config = dict(
    hidden_size=256,
    attn_scale=0.125,
    init_std_o=0.0129,
    optimizer='muon_variant',
    learning_rate=0.00475,
    lr_mult_down=3.0,
    schedule='cos',
    final_lr_fraction=0.03,
)
MLP neurons of a small language model. Each row is named by its layer, matrix (up: input weights) and neuron, and shows model dimensions 0-127. Each number is 50 + 15 x the weight over its row's rms, rounded and kept within 0 to 99.
After each neuron's rows, "fires on" lists the tokens most often at its 100 highest values on Wikipedia text that the model never trained on. A number after a token or word is its count.

L3.up190:32 61 64 61 30 62 48 26 45 04 24 49 37 70 36 40 34 41 48 51 81 18 60 42 57 38 79 44 14 46 55 54 30 51 46 52 72 27 29 71 51 63 32 73 56 62 53 50 33 53 63 67 36 70 41 51 16 60 75 61 66 41 44 63 31 46 50 36 70 45 48 50 47 58 51 47 50 49 48 25 67 59 53 51 35 73 54 57 55 36 51 46 47 61 65 40 43 37 48 31 54 64 74 49 47 60 62 60 69 47 47 37 68 33 24 32 74 45 32 50 43 51 42 66 89 39 40 59
fires on: " not" 24, " to" 24, " +" 11, "." 9, " into" 7, " ±" 5

L6.up215:75 27 55 78 55 71 73 48 60 48 47 52 49 47 53 67 35 69 75 38 33 17 45 30 54 51 38 49 77 48 61 37 36 65 34 80 54 72 71 47 27 50 35 55 47 57 68 64 64 51 30 74 56 78 59 27 41 35 64 54 39 44 70 15 58 41 41 42 38 51 58 48 58 66 35 52 72 22 52 35 65 57 61 49 35 72 59 39 39 45 21 44 33 65 54 40 43 35 46 55 48 42 54 68 44 49 36 43 44 59 58 35 41 72 40 37 63 19 31 69 41 59 68 51 52 57 56 43
fires on: " at" 29, " from" 17, " for" 11, " born" 10, "'" 6, " in" 5

L3.up250:32 58 41 62 35 46 57 30 51 47 31 21 70 29 27 51 58 71 59 59 55 34 60 68 14 26 60 62 42 48 46 71 47 44 34 31 45 49 69 56 57 51 46 41 40 74 69 45 28 79 68 75 43 54 54 59 47 57 51 45 46 40 59 54 65 68 67 76 55 58 54 58 76 58 62 45 51 48 34 20 30 33 60 29 49 48 45 73 40 48 39 46 59 65 65 57 67 48 44 60 56 59 63 44 45 39 47 26 42 51 58 53 33 54 48 66 56 57 27 47 32 48 61 40 63 53 55 35
fires on: " su" 15, " Su" 15, " Les" 13, "s" 12, " career" 7, " named" 7

L3.up159:53 58 43 29 74 65 56 55 37 43 64 57 58 65 10 68 58 57 58 53 40 53 46 17 52 37 54 52 51 26 51 74 46 56 56 54 68 38 64 57 64 52 39 40 56 31 67 51 31 59 56 31 65 27 34 34 74 85 32 38 42 23 40 56 19 53 56 22 31 44 59 51 29 41 37 29 35 58 60 45 36 45 52 58 57 54 30 58 43 54 49 82 52 50 53 48 73 30 66 59 53 65 39 69 61 44 61 67 76 30 64 67 43 75 33 58 36 42 48 42 00 08 12 38 49 50 76 50
fires on: "%" 26, " Cre" 15, "iat" 6, "eter" 6, " Pol" 4

L5.up590:40 57 66 51 38 58 40 44 55 69 46 51 39 58 61 53 69 45 30 64 40 26 38 50 35 62 43 18 38 56 36 60 56 49 56 58 36 46 68 63 52 32 60 50 77 53 57 63 52 74 33 40 22 55 56 47 50 65 45 71 50 66 22 28 52 49 43 51 48 00 69 48 41 63 70 34 67 55 69 56 37 41 45 55 37 59 40 66 47 50 56 59 52 67 44 75 71 72 46 42 36 55 48 50 35 45 92 33 40 40 64 48 73 46 57 65 73 40 30 27 47 49 47 42 33 59 41 65
fires on: "," 28, " but" 10, " and" 7, "." 6, " with" 5, "91" 5

L6.up251:48 62 60 61 68 71 49 58 60 48 54 62 26 36 38 63 43 61 21 50 59 43 34 66 24 50 29 39 57 77 42 34 38 71 39 26 38 64 41 63 35 35 49 53 53 46 37 37 17 68 73 57 21 68 69 63 64 52 42 44 55 37 54 65 43 48 49 42 47 39 32 57 78 90 32 24 62 63 70 80 75 60 57 46 78 77 55 49 57 75 39 68 37 55 84 63 76 08 65 64 70 41 46 52 51 68 59 44 57 32 54 40 38 53 44 23 34 80 48 62 53 61 60 49 56 52 46 40
fires on: " to" 20, "'" 17, " not" 9, "t" 6, "ly" 5, " and" 4

L4.up887:38 13 40 57 59 74 69 48 67 26 67 48 50 47 69 21 51 45 60 74 64 69 23 36 39 65 36 82 32 56 41 47 56 52 25 47 63 40 52 48 54 33 28 12 65 50 52 27 34 44 65 31 32 55 34 37 48 67 65 55 30 26 69 65 53 44 43 45 45 64 51 51 40 62 55 28 45 43 40 68 47 35 54 63 55 63 38 66 24 65 47 23 77 34 79 64 55 31 78 63 04 39 64 49 74 38 29 80 72 52 62 34 53 66 66 59 53 42 36 78 44 51 68 67 53 33 60 48
fires on: "'" 45, "-" 12, " |" 10, " Ham" 5, " His" 4

L6.up425:35 46 29 45 41 20 61 55 67 40 56 50 39 50 58 55 53 34 70 48 44 47 51 70 45 48 39 52 71 51 34 77 12 49 61 59 26 40 53 49 43 51 51 51 54 78 79 35 43 53 39 61 71 60 23 57 55 50 71 52 68 49 58 59 35 37 37 56 45 74 78 49 31 38 72 43 20 29 68 50 51 83 32 20 56 51 64 60 67 42 20 51 49 34 63 60 70 43 25 48 28 43 66 48 55 53 53 58 49 47 46 51 40 66 38 43 53 59 71 62 50 53 57 76 29 36 64 36
fires on: " Sch" 40, " sch" 7, "." 7, " p" 5, " District" 4

L3.up9:66 28 42 43 51 62 52 24 64 42 16 49 36 47 59 49 45 56 38 51 42 56 51 58 61 60 51 57 37 42 50 32 38 44 47 71 54 60 41 70 78 25 61 47 70 39 72 73 35 49 52 66 16 69 81 51 52 66 38 51 32 60 53 34 68 41 79 29 53 60 23 78 52 67 68 35 51 50 64 72 31 35 41 59 57 72 55 45 48 47 40 21 28 67 66 44 55 48 15 53 52 33 35 59 73 67 52 53 45 52 67 36 44 57 83 28 66 59 74 51 86 64 48 48 24 64 45 51
fires on: " as" 17, " so" 16, " and" 9, "'" 5, " way" 4

L5.up382:52 54 67 51 34 84 36 51 64 50 34 59 36 48 56 65 43 25 65 78 62 51 00 52 11 33 43 74 22 34 73 58 74 41 34 67 57 72 41 43 61 33 33 61 46 32 46 55 25 46 47 72 36 63 34 44 56 22 76 42 23 57 63 62 51 46 58 44 51 40 46 36 44 41 45 57 47 52 51 40 62 70 38 48 69 40 41 58 48 52 49 52 48 42 65 58 36 55 82 38 27 39 64 36 55 45 56 38 34 53 27 37 56 48 57 52 56 49 25 71 62 34 42 38 44 50 17 40
fires on: " of" 57, "'" 16, "-" 7, " his" 5, " m" 5

L3.up336:62 54 51 43 64 32 60 34 69 52 66 47 44 48 51 49 53 43 58 55 51 62 50 41 70 68 51 38 41 45 66 67 55 70 36 49 74 65 66 55 33 66 51 33 35 60 34 31 59 41 45 49 55 62 59 42 51 52 46 15 35 37 60 37 71 60 43 45 41 64 48 45 70 40 54 33 29 14 41 39 31 25 39 59 44 74 40 39 32 84 71 29 61 55 37 49 60 68 55 59 35 26 66 45 67 46 55 45 76 87 47 50 38 42 29 34 43 59 24 71 59 54 21 39 20 38 39 35
fires on: "," 55, " =" 35, " to" 4

L3.up822:56 49 70 50 54 19 46 70 33 42 52 68 39 41 47 43 71 41 88 48 44 62 43 72 37 53 57 46 35 40 39 39 54 62 72 65 78 42 50 40 51 36 54 67 34 22 86 46 49 49 31 60 37 44 40 44 47 57 61 53 39 51 86 39 57 36 17 52 33 51 49 67 59 51 60 56 48 52 73 49 42 22 27 38 47 35 23 75 45 34 40 83 47 58 75 60 80 43 26 35 38 83 54 59 38 43 83 63 54 56 52 63 59 25 54 46 48 57 61 57 44 28 72 40 36 34 82 62
fires on: "'" 55, "=" 8, " at" 4, " as" 4

L3.up170:60 37 74 29 44 36 50 30 24 52 67 50 78 28 54 63 20 75 61 55 37 65 48 43 30 26 74 49 54 44 41 40 58 59 32 68 72 54 64 60 62 17 63 50 48 58 22 51 76 07 57 31 48 46 60 44 49 30 29 33 47 68 33 52 48 53 25 48 46 24 57 21 53 29 27 57 48 61 48 60 63 32 46 65 64 36 14 52 31 52 51 74 28 19 69 61 37 40 55 38 45 51 59 49 73 53 42 51 63 51 43 72 49 36 41 48 69 28 48 54 17 19 50 48 39 53 49 25
fires on: "'" 13, " t" 10, " world" 9, " from" 7, " New" 7, " North" 6

L3.up386:47 62 32 35 58 55 44 52 18 50 44 67 38 60 86 50 67 86 45 57 34 63 58 44 48 64 53 60 56 36 43 36 25 20 53 68 37 47 50 37 66 50 38 25 36 35 51 32 28 55 45 63 14 66 67 63 51 40 68 49 42 55 57 54 51 58 20 46 51 59 30 61 42 44 44 90 62 46 57 32 49 44 68 91 75 39 53 47 55 70 35 63 59 24 56 18 44 56 56 63 27 49 30 41 49 16 25 60 62 43 44 56 51 58 43 59 50 44 00 40 44 60 64 33 65 42 49 61
fires on: " of" 58, " which" 5, "ma" 4

L8.up442:49 29 50 49 39 68 55 18 61 45 56 73 47 24 34 28 76 43 53 28 62 52 74 34 24 36 76 65 57 48 50 79 37 79 33 53 57 21 34 76 62 31 51 41 60 55 58 47 15 19 58 38 58 59 45 51 62 42 49 64 80 28 53 47 46 35 39 37 51 35 47 50 72 47 52 56 57 43 50 38 52 44 52 44 76 77 59 59 59 57 76 32 50 23 49 67 53 47 40 62 19 64 82 65 54 51 38 60 75 52 43 51 87 50 50 55 47 60 58 57 44 37 53 59 48 64 38 47
fires on: "\n" 22, " a" 17, "-" 12, " of" 8

L8.up11:55 48 40 57 31 59 61 53 49 44 47 47 59 63 59 55 48 35 61 56 61 63 15 40 59 29 63 50 61 67 54 67 39 34 76 70 83 23 67 80 39 53 40 31 46 64 66 56 49 62 45 39 61 69 56 57 38 50 47 72 30 51 53 15 75 69 74 23 58 51 58 47 17 61 80 29 55 52 24 42 63 57 37 33 70 25 39 36 36 26 80 33 57 57 46 45 57 39 39 44 66 21 50 54 49 47 76 21 63 61 30 45 75 33 79 54 55 51 51 60 30 65 37 86 27 46 76 81
fires on: "," 32, " a" 24, "g" 6, "a" 6, " int" 5, "A" 5

L6.up594:48 48 63 59 61 63 41 35 48 62 58 57 66 56 37 39 43 36 48 34 28 54 55 49 34 28 53 56 55 31 57 55 44 55 74 55 50 54 52 66 51 46 39 67 50 29 61 41 41 55 28 71 47 64 50 69 55 33 50 37 55 53 76 65 28 49 64 60 54 48 42 59 58 36 60 65 41 55 73 30 32 49 55 42 41 54 42 18 53 54 34 35 74 58 55 72 38 48 30 49 74 21 33 42 58 21 49 61 77 40 54 57 53 68 40 28 54 73 37 53 37 56 50 62 54 15 27 52
fires on: "," 65, "13" 4

L5.up469:38 43 51 80 70 58 59 57 60 50 41 58 79 34 49 44 38 84 54 36 29 39 58 63 64 39 51 07 38 20 41 59 33 50 63 61 59 23 62 38 35 88 33 58 61 40 51 35 45 69 33 47 44 51 56 49 51 46 59 44 53 61 58 46 55 45 51 46 41 64 36 25 53 52 57 72 45 49 54 40 47 46 48 29 76 22 64 45 39 53 55 36 17 59 46 59 46 42 36 35 62 61 61 51 50 54 58 35 51 00 34 53 33 43 58 60 52 79 30 52 66 38 76 46 21 67 32 47
fires on: " first" 27, " Bl" 10, " last" 5, " Pal" 5, " Pa" 4

L4.up320:49 50 57 75 70 76 39 67 67 42 31 86 47 46 39 31 53 63 56 34 43 60 76 64 56 58 76 60 45 50 68 55 49 92 59 41 50 46 62 59 37 40 44 57 63 30 88 54 45 45 77 45 84 43 47 59 30 50 29 19 41 61 61 33 58 52 45 63 67 42 42 61 47 47 56 59 49 49 47 50 30 63 79 57 44 39 99 51 33 64 65 74 79 59 37 55 50 32 52 49 46 47 45 54 54 50 47 54 72 49 46 41 52 21 30 53 57 64 55 54 36 33 58 65 55 47 36 61
fires on: "-" 53, " and" 12, "us" 7, " a" 4

L6.up867:32 39 17 36 35 60 51 45 69 67 53 53 57 55 53 48 51 52 52 01 19 46 56 79 51 55 53 66 58 55 48 41 41 65 76 56 33 69 55 61 30 19 33 56 65 51 61 32 42 53 58 32 54 63 73 55 41 69 26 59 52 17 41 30 36 41 45 70 65 64 49 72 46 38 18 49 00 54 60 68 54 50 52 55 62 45 51 42 27 72 37 42 60 55 74 48 25 58 54 70 24 67 91 96 57 38 46 46 52 58 50 40 41 37 49 80 57 62 60 56 55 47 48 45 48 41 57 51
fires on: "-" 43, "=" 23, "–" 10, "'" 4

L3.up687:60 39 53 21 52 37 41 41 75 58 53 61 38 39 52 51 85 49 42 23 75 23 55 66 63 48 47 39 43 29 50 59 55 57 78 43 67 61 39 29 27 47 71 48 60 31 77 30 62 53 46 18 59 32 65 44 65 52 46 80 47 53 38 42 59 34 56 42 63 47 66 65 61 60 32 49 57 51 44 61 44 33 28 80 51 51 51 45 52 52 47 48 35 24 56 23 60 54 57 45 36 51 38 51 53 37 67 56 43 46 56 61 77 45 60 49 23 57 62 99 28 45 41 72 41 27 63 39
fires on: "=" 47, " due" 12

L5.up167:38 70 64 45 62 62 58 69 42 55 40 62 35 15 42 67 46 38 50 37 51 45 33 61 62 69 50 51 55 47 60 20 46 55 30 76 68 63 48 61 43 50 52 66 61 74 32 48 67 25 73 69 73 31 68 70 39 24 63 39 57 84 46 43 74 32 43 48 72 60 73 35 51 63 32 32 35 64 46 59 38 43 65 47 50 39 60 54 42 40 50 69 53 34 50 46 79 35 43 78 39 61 54 59 61 53 58 42 53 51 54 23 42 49 15 53 47 61 47 57 55 20 15 68 39 53 42 49
fires on: " with" 21, " and" 13, " '" 8, " at" 8, " by" 7, " in" 7

L6.up191:48 72 43 15 56 23 34 64 53 51 54 58 30 75 44 66 76 48 64 60 53 38 58 36 78 34 32 63 53 60 81 59 38 65 33 24 43 52 46 28 60 40 45 26 76 52 84 47 43 48 44 24 55 62 71 56 61 19 62 30 62 64 67 82 50 45 45 39 63 48 38 64 81 34 53 35 45 46 43 59 33 30 30 65 46 48 49 52 44 32 54 59 69 31 59 38 62 79 38 48 40 61 49 40 44 32 50 51 45 34 27 78 41 55 47 47 40 39 54 43 53 51 62 69 37 27 70 66
fires on: "s" 23, " series" 14, " number" 10, " was" 5, " Year" 5, "." 4

L3.up737:62 51 68 51 20 31 32 37 51 33 20 62 47 26 56 34 46 49 47 41 49 31 61 64 28 35 55 45 45 64 56 54 57 20 39 53 65 41 32 28 38 40 82 35 60 65 63 48 54 61 70 68 81 65 58 26 31 48 78 87 40 45 59 53 68 42 68 34 62 52 59 68 68 74 43 36 42 48 45 48 47 50 60 23 11 51 24 38 46 57 50 68 51 37 35 67 44 56 36 56 20 43 31 46 23 64 47 63 32 54 73 76 66 41 44 50 56 48 65 53 27 45 68 60 44 59 53 43
fires on: " Medal" 13, "er" 10, "ro" 10, " after" 8, " for" 7, "bo" 6

L4.up924:26 47 41 77 41 56 57 36 35 36 31 52 62 43 52 68 49 60 57 34 54 48 45 48 23 68 35 41 54 35 81 47 39 31 50 75 50 37 52 73 67 41 66 31 36 53 45 55 51 42 64 46 35 52 73 87 45 36 85 60 31 51 69 41 52 32 42 66 49 45 40 53 21 45 39 75 36 68 39 34 63 39 26 74 44 44 34 17 46 29 36 67 72 96 41 12 37 76 46 50 41 48 63 99 61 37 42 66 70 48 58 35 67 38 50 52 56 37 51 42 53 38 48 48 48 51 46 45
fires on: " of" 37, " at" 12, " a" 11, " the" 7, "\n " 5

L6.up18:64 50 48 62 62 45 35 70 46 46 53 42 44 51 50 72 61 38 76 19 36 47 61 17 76 48 55 44 55 50 26 53 62 39 37 71 34 63 48 62 45 43 64 52 41 55 56 79 84 40 67 52 52 57 19 71 64 23 43 37 42 69 45 41 16 61 40 77 62 44 68 19 41 51 45 62 68 59 32 62 70 57 53 60 27 24 53 34 55 42 47 52 52 49 55 56 49 55 43 15 32 65 49 76 66 56 32 38 72 59 51 65 50 57 41 51 45 48 39 56 33 31 49 41 37 55 60 70
fires on: " at" 32, "%" 9, " of" 5, " 65" 4, "hi" 4, " At" 4

L3.up435:35 61 43 29 46 17 42 43 42 54 66 65 38 53 22 37 52 48 48 67 30 66 39 47 65 57 42 35 63 45 61 36 70 31 51 39 62 37 68 59 55 47 42 55 48 61 26 30 64 61 42 42 58 68 77 32 28 36 69 59 53 63 25 49 58 53 55 64 33 74 60 60 42 67 74 49 23 98 50 62 65 39 30 43 45 43 59 41 55 47 33 49 69 30 58 34 60 60 24 55 51 50 51 44 44 35 55 47 38 23 52 45 50 65 08 57 22 47 73 49 68 50 59 56 48 26 48 37
fires on: " which" 38, " when" 20, " with" 17, " by" 7

L6.up6:33 58 52 30 41 41 49 37 84 43 40 72 32 51 43 60 41 95 60 70 36 72 48 42 55 66 64 47 49 37 73 49 68 54 25 86 48 61 41 43 49 53 40 62 56 52 88 25 11 74 57 56 48 55 59 42 57 42 38 65 78 33 66 39 42 58 44 76 37 76 52 25 39 51 70 31 67 53 52 44 47 55 41 43 36 37 74 43 35 59 59 26 29 60 60 36 60 45 45 45 61 45 53 62 40 48 57 71 62 60 72 56 33 49 29 20 57 44 48 35 71 49 46 30 34 44 39 50
fires on: " |" 42, "," 8, " 1" 6, " (" 5, " 0" 4

L6.up707:58 67 57 57 64 64 59 49 67 78 50 70 53 70 43 64 57 68 27 36 52 63 56 66 29 77 69 56 66 18 39 58 42 56 57 45 31 46 50 52 46 53 45 68 53 27 59 37 43 54 85 57 64 39 28 26 34 84 40 46 71 49 26 61 67 34 44 62 46 63 48 51 43 54 64 49 61 74 48 48 45 52 52 26 56 61 52 46 35 52 78 57 78 44 32 50 15 55 33 41 66 52 69 76 50 53 38 40 66 50 53 41 24 48 53 29 68 68 51 61 51 43 50 24 53 54 30 60
fires on: " |" 20, ";" 16, "}" 9, "3" 5, " and" 5, "-" 4

L3.up604:77 67 41 61 34 39 44 66 48 77 56 51 34 54 42 57 61 36 49 64 61 41 35 40 32 27 52 18 64 31 44 62 62 60 57 52 44 30 35 61 46 52 62 31 29 64 58 45 39 26 56 61 77 46 48 38 63 33 59 64 70 73 64 29 37 52 59 50 59 45 62 44 37 67 42 62 47 55 48 26 72 33 61 34 54 57 56 58 37 23 36 41 66 36 58 51 37 48 52 58 33 48 46 51 58 25 29 64 61 22 45 65 56 54 56 39 16 40 51 75 37 53 62 70 19 58 37 75
fires on: ":" 19, " of" 16, "hi" 13, " Source" 5, "′" 5

L5.up894:68 20 74 53 35 18 34 64 65 45 61 54 59 57 53 64 61 51 75 49 65 24 46 48 31 51 49 33 52 68 43 41 31 24 70 19 45 54 27 60 61 44 51 50 47 57 83 72 51 33 40 63 83 76 64 49 30 28 60 59 77 45 41 60 78 35 57 68 74 55 55 63 34 41 46 77 52 42 69 67 71 25 27 58 45 54 40 53 46 20 42 47 49 36 60 52 38 60 54 35 45 47 54 53 56 53 51 14 62 58 15 59 26 44 55 25 80 68 47 57 40 57 49 68 54 40 71 55
fires on: "." 46, ":" 9, "/" 5

L6.up79:55 64 41 37 69 20 48 61 67 51 54 59 78 62 77 39 54 60 67 71 50 28 39 54 64 35 35 35 46 41 66 61 47 33 74 58 94 49 39 39 40 42 45 46 61 65 35 65 60 16 65 71 63 32 65 54 71 44 55 52 39 50 75 34 59 55 38 50 45 81 72 50 45 52 32 27 66 64 44 58 46 50 44 42 84 53 49 68 41 49 58 48 22 51 76 46 60 47 33 62 32 46 26 50 41 43 61 32 52 35 42 54 72 52 63 48 54 61 32 59 44 44 55 72 24 41 31 62
fires on: "=" 39, " up" 7, "As" 7, " Bet" 4, "olit" 4, " Up" 4

L4.up159:62 32 60 46 39 65 62 66 39 38 68 51 66 34 48 51 61 71 66 56 31 59 47 26 67 31 68 38 26 68 69 48 44 57 55 41 39 44 12 35 37 50 55 61 56 50 88 48 23 41 48 24 65 41 60 47 39 50 55 77 64 90 68 54 08 57 40 46 59 31 74 53 42 58 49 65 61 51 81 44 22 62 98 48 69 49 43 49 46 45 46 19 62 48 25 41 86 53 51 21 51 70 54 34 53 39 74 33 44 19 42 53 64 46 41 34 59 75 52 63 60 59 33 21 49 41 78 32
fires on: " |" 26, "-" 19, " of" 9, " order" 7, "al" 7

L3.up554:57 46 46 43 07 68 27 61 62 57 89 55 49 59 40 50 66 39 34 33 50 42 36 57 43 70 30 29 29 26 57 33 45 56 61 55 44 44 60 40 51 43 48 47 34 22 58 33 46 47 26 52 50 51 51 56 57 54 47 50 49 40 34 79 49 50 56 60 65 45 55 35 47 24 51 67 44 73 49 57 45 38 32 73 49 46 44 39 36 23 36 41 52 41 65 31 52 44 65 82 71 60 56 39 38 57 72 52 52 40 29 47 35 56 84 36 39 33 59 28 41 26 55 64 54 34 67 62
fires on: "–" 20, ";" 11, "." 11, " Total" 9, "1" 7, "5" 5

L6.up766:36 69 32 35 52 22 72 61 41 70 49 27 42 52 77 74 67 34 42 63 55 17 33 36 59 33 61 53 47 55 55 49 61 86 44 61 65 53 39 50 65 45 60 73 72 55 10 32 36 42 48 32 29 46 58 40 30 49 62 56 43 55 67 70 67 62 48 21 60 32 70 52 35 45 60 31 45 49 44 67 61 49 71 52 57 53 58 34 44 18 61 49 36 39 50 56 32 55 46 47 58 52 43 63 61 14 54 00 51 43 54 47 61 51 46 45 53 53 41 57 33 39 49 44 51 85 36 63
fires on: " acc" 15, " " 13, " Vol" 12, " rec" 9, " vi" 7

L5.up443:46 62 54 25 44 74 62 56 47 40 41 62 49 51 37 60 44 55 23 62 18 50 32 54 39 32 42 53 56 38 54 28 35 44 50 68 34 71 48 45 50 65 57 23 38 30 58 56 51 40 23 56 14 54 65 35 74 61 38 67 58 74 34 46 32 48 74 54 26 36 52 56 59 58 65 41 73 65 59 27 38 55 48 62 24 74 60 55 36 62 43 74 50 62 51 52 70 38 25 48 99 52 28 67 50 55 60 53 73 53 57 41 64 29 58 48 50 68 45 46 79 54 22 43 55 52 95 74
fires on: "." 62, " but" 18, " and" 8

L6.up375:21 55 50 55 47 62 55 43 46 56 52 67 52 42 69 55 50 77 68 58 64 33 44 60 79 58 59 44 44 40 34 68 59 37 64 45 65 51 55 67 58 99 35 64 54 57 57 49 44 40 67 53 41 51 48 41 46 49 42 52 52 45 74 53 69 61 53 37 46 70 08 18 47 52 58 51 28 51 54 44 58 41 66 42 40 44 57 31 38 60 61 65 58 35 35 43 20 81 35 14 37 29 32 29 46 39 62 50 75 52 43 25 48 26 54 47 54 58 66 59 56 22 61 51 60 43 42 61
fires on: " a" 32, " opera" 8, " as" 6, " Film" 4, "," 4, ":" 4

L4.up490:58 41 32 58 50 57 46 50 89 49 76 27 55 44 55 49 33 67 69 35 32 50 34 71 13 64 61 40 21 58 64 73 54 28 18 48 45 60 56 41 64 26 33 66 45 49 61 55 46 41 73 49 35 53 41 28 58 84 29 55 51 55 67 44 41 55 19 56 78 48 45 37 58 48 42 67 53 60 48 74 42 53 40 39 45 30 30 29 57 18 60 38 61 78 46 43 35 49 63 35 48 62 48 61 54 59 43 42 57 74 23 29 43 40 60 68 37 60 67 33 79 63 40 65 53 61 49 45
fires on: "." 44, "'" 19, "-" 9

L3.up68:63 57 43 50 45 27 40 26 47 42 61 59 52 59 54 53 42 36 52 58 60 47 34 58 67 39 62 48 54 52 27 73 54 66 64 68 62 43 50 58 37 66 43 62 48 52 75 48 53 65 33 61 28 56 33 43 21 57 43 63 45 56 65 49 53 29 41 53 43 58 44 44 35 37 45 62 39 55 37 35 40 62 20 77 28 45 63 44 63 60 42 14 55 49 58 66 44 68 51 45 67 19 44 55 47 36 37 75 75 52 77 16 62 29 62 11 53 71 67 38 67 63 32 79 52 25 64 38
fires on: " as" 61, "," 7

L3.up271:30 60 63 13 35 68 47 35 46 63 57 52 60 57 68 49 51 79 46 87 37 21 46 37 29 41 51 81 50 53 27 35 73 40 76 69 42 35 36 60 44 39 40 46 37 28 79 39 53 53 54 43 47 44 19 52 44 67 51 74 44 45 51 54 67 43 24 25 42 46 56 49 34 39 38 39 56 33 44 58 53 42 68 49 66 44 58 52 47 41 62 70 70 50 28 39 54 30 57 71 46 49 48 30 16 58 49 67 69 46 68 45 78 39 72 63 56 44 21 52 60 65 37 40 73 84 63 19
fires on: " comp" 24, " rel" 12, " /" 8, " reb" 8, " vac" 5

L6.up978:39 40 54 35 43 62 48 55 44 66 39 81 44 52 46 33 31 20 63 84 67 77 39 75 61 58 23 56 45 47 75 55 34 47 55 49 30 67 39 34 58 44 37 70 65 40 74 81 50 45 43 76 36 45 53 20 57 69 19 59 68 47 45 38 38 69 62 25 25 36 29 42 50 57 50 70 60 58 78 57 67 51 61 62 68 51 39 42 45 25 70 43 53 50 61 28 57 28 54 34 57 92 39 70 64 52 56 57 33 16 43 47 38 53 62 55 55 46 40 41 42 68 61 30 44 21 22 60
fires on: "=" 39, " |" 13, " =" 9, " esc" 6, "-" 5, " to" 5

L5.up515:46 65 75 64 53 44 42 37 34 58 37 72 70 57 10 42 25 39 39 61 34 32 35 54 49 40 40 44 60 52 77 58 42 61 61 53 33 57 54 66 72 32 32 39 55 55 14 44 57 27 82 78 29 70 60 47 54 79 30 62 50 35 86 44 48 41 34 36 70 34 66 56 61 56 40 59 43 31 62 52 59 45 53 41 26 45 56 62 76 44 70 52 59 51 63 24 35 47 28 66 34 70 48 41 40 65 38 53 77 62 51 31 67 50 63 56 48 41 33 60 78 43 59 52 50 46 43 46
fires on: " to" 33, " not" 10, "ss" 4, "ng" 4

L4.up282:43 68 72 53 36 77 47 56 41 62 32 51 37 47 42 48 68 54 47 36 52 76 66 30 32 54 64 46 55 33 92 47 39 55 86 59 34 66 38 51 61 64 39 43 65 66 59 45 51 24 71 42 17 54 70 53 53 55 34 25 62 61 55 87 60 45 48 54 42 29 47 43 43 66 56 38 46 62 38 78 45 36 72 46 43 70 70 50 17 63 41 48 42 54 61 39 47 28 56 53 75 36 49 61 43 65 37 57 37 41 67 78 39 43 49 63 48 37 20 49 57 51 40 51 32 61 50 59
fires on: "tra" 13, "e" 12, "ta" 9, "ng" 8, "ive" 5, "gu" 5

L3.up532:39 46 44 38 84 60 59 63 44 56 58 60 29 00 69 71 57 47 49 42 77 30 45 79 23 45 59 68 55 36 56 46 44 44 59 53 36 63 63 24 57 44 50 41 19 72 98 65 58 89 64 59 38 93 62 28 68 63 70 72 47 49 54 37 14 72 60 46 41 57 65 52 34 90 50 43 56 25 32 53 47 32 39 30 54 24 69 48 37 37 46 54 58 22 54 62 61 43 51 57 25 47 40 26 44 47 51 56 75 25 39 49 40 59 28 41 58 48 25 53 41 41 50 55 73 49 63 51
fires on: " of" 28, " for" 15, "my" 5, " 200" 4, " to" 4

L4.up936:69 64 45 42 64 61 51 47 60 59 48 50 31 72 61 51 65 64 41 55 52 47 42 33 21 35 71 41 55 52 61 71 45 60 42 67 18 73 40 27 28 51 74 52 48 59 46 43 54 34 36 46 37 41 53 45 53 69 37 50 42 59 61 60 32 49 60 75 22 53 41 51 79 52 83 47 46 58 49 46 43 31 36 71 53 46 51 67 56 42 63 53 31 47 31 51 37 65 30 39 24 66 74 47 44 77 44 47 38 33 97 40 57 65 56 80 49 54 58 62 56 60 51 37 28 24 73 46
fires on: "  " 24, ")" 17, "no" 7, ":" 6, " as" 5

L4.up820:74 41 65 27 40 17 57 57 55 59 45 44 50 57 54 16 30 46 51 72 55 56 30 29 38 71 56 68 80 53 59 38 58 64 44 34 63 29 64 57 53 44 54 54 44 46 77 54 62 57 60 83 41 44 34 43 34 47 44 28 28 50 52 40 47 57 65 56 11 28 31 48 58 46 53 61 73 45 79 48 67 50 56 24 42 57 25 56 56 62 36 43 57 48 57 85 62 30 53 52 48 49 41 57 72 39 28 80 53 42 50 26 51 65 71 38 73 47 54 48 59 42 44 48 65 53 49 42
fires on: "\n" 25, "ff" 14, "-" 12, "uc" 5, "″" 5, "=" 4

L6.up402:68 55 60 67 50 77 52 52 41 35 67 42 37 28 42 53 59 36 62 60 40 20 45 58 46 37 51 50 40 40 76 52 65 47 35 65 66 74 22 29 53 40 34 65 36 34 49 41 41 80 53 51 54 23 72 17 46 45 64 51 50 32 62 55 34 54 37 13 46 31 37 47 54 73 34 76 57 78 41 54 48 51 56 15 53 64 48 92 61 68 21 49 60 63 47 56 75 62 43 14 32 67 55 41 42 67 72 42 21 53 40 42 69 40 42 57 51 64 71 80 71 65 52 50 38 44 82 54
fires on: "-" 77, "=" 15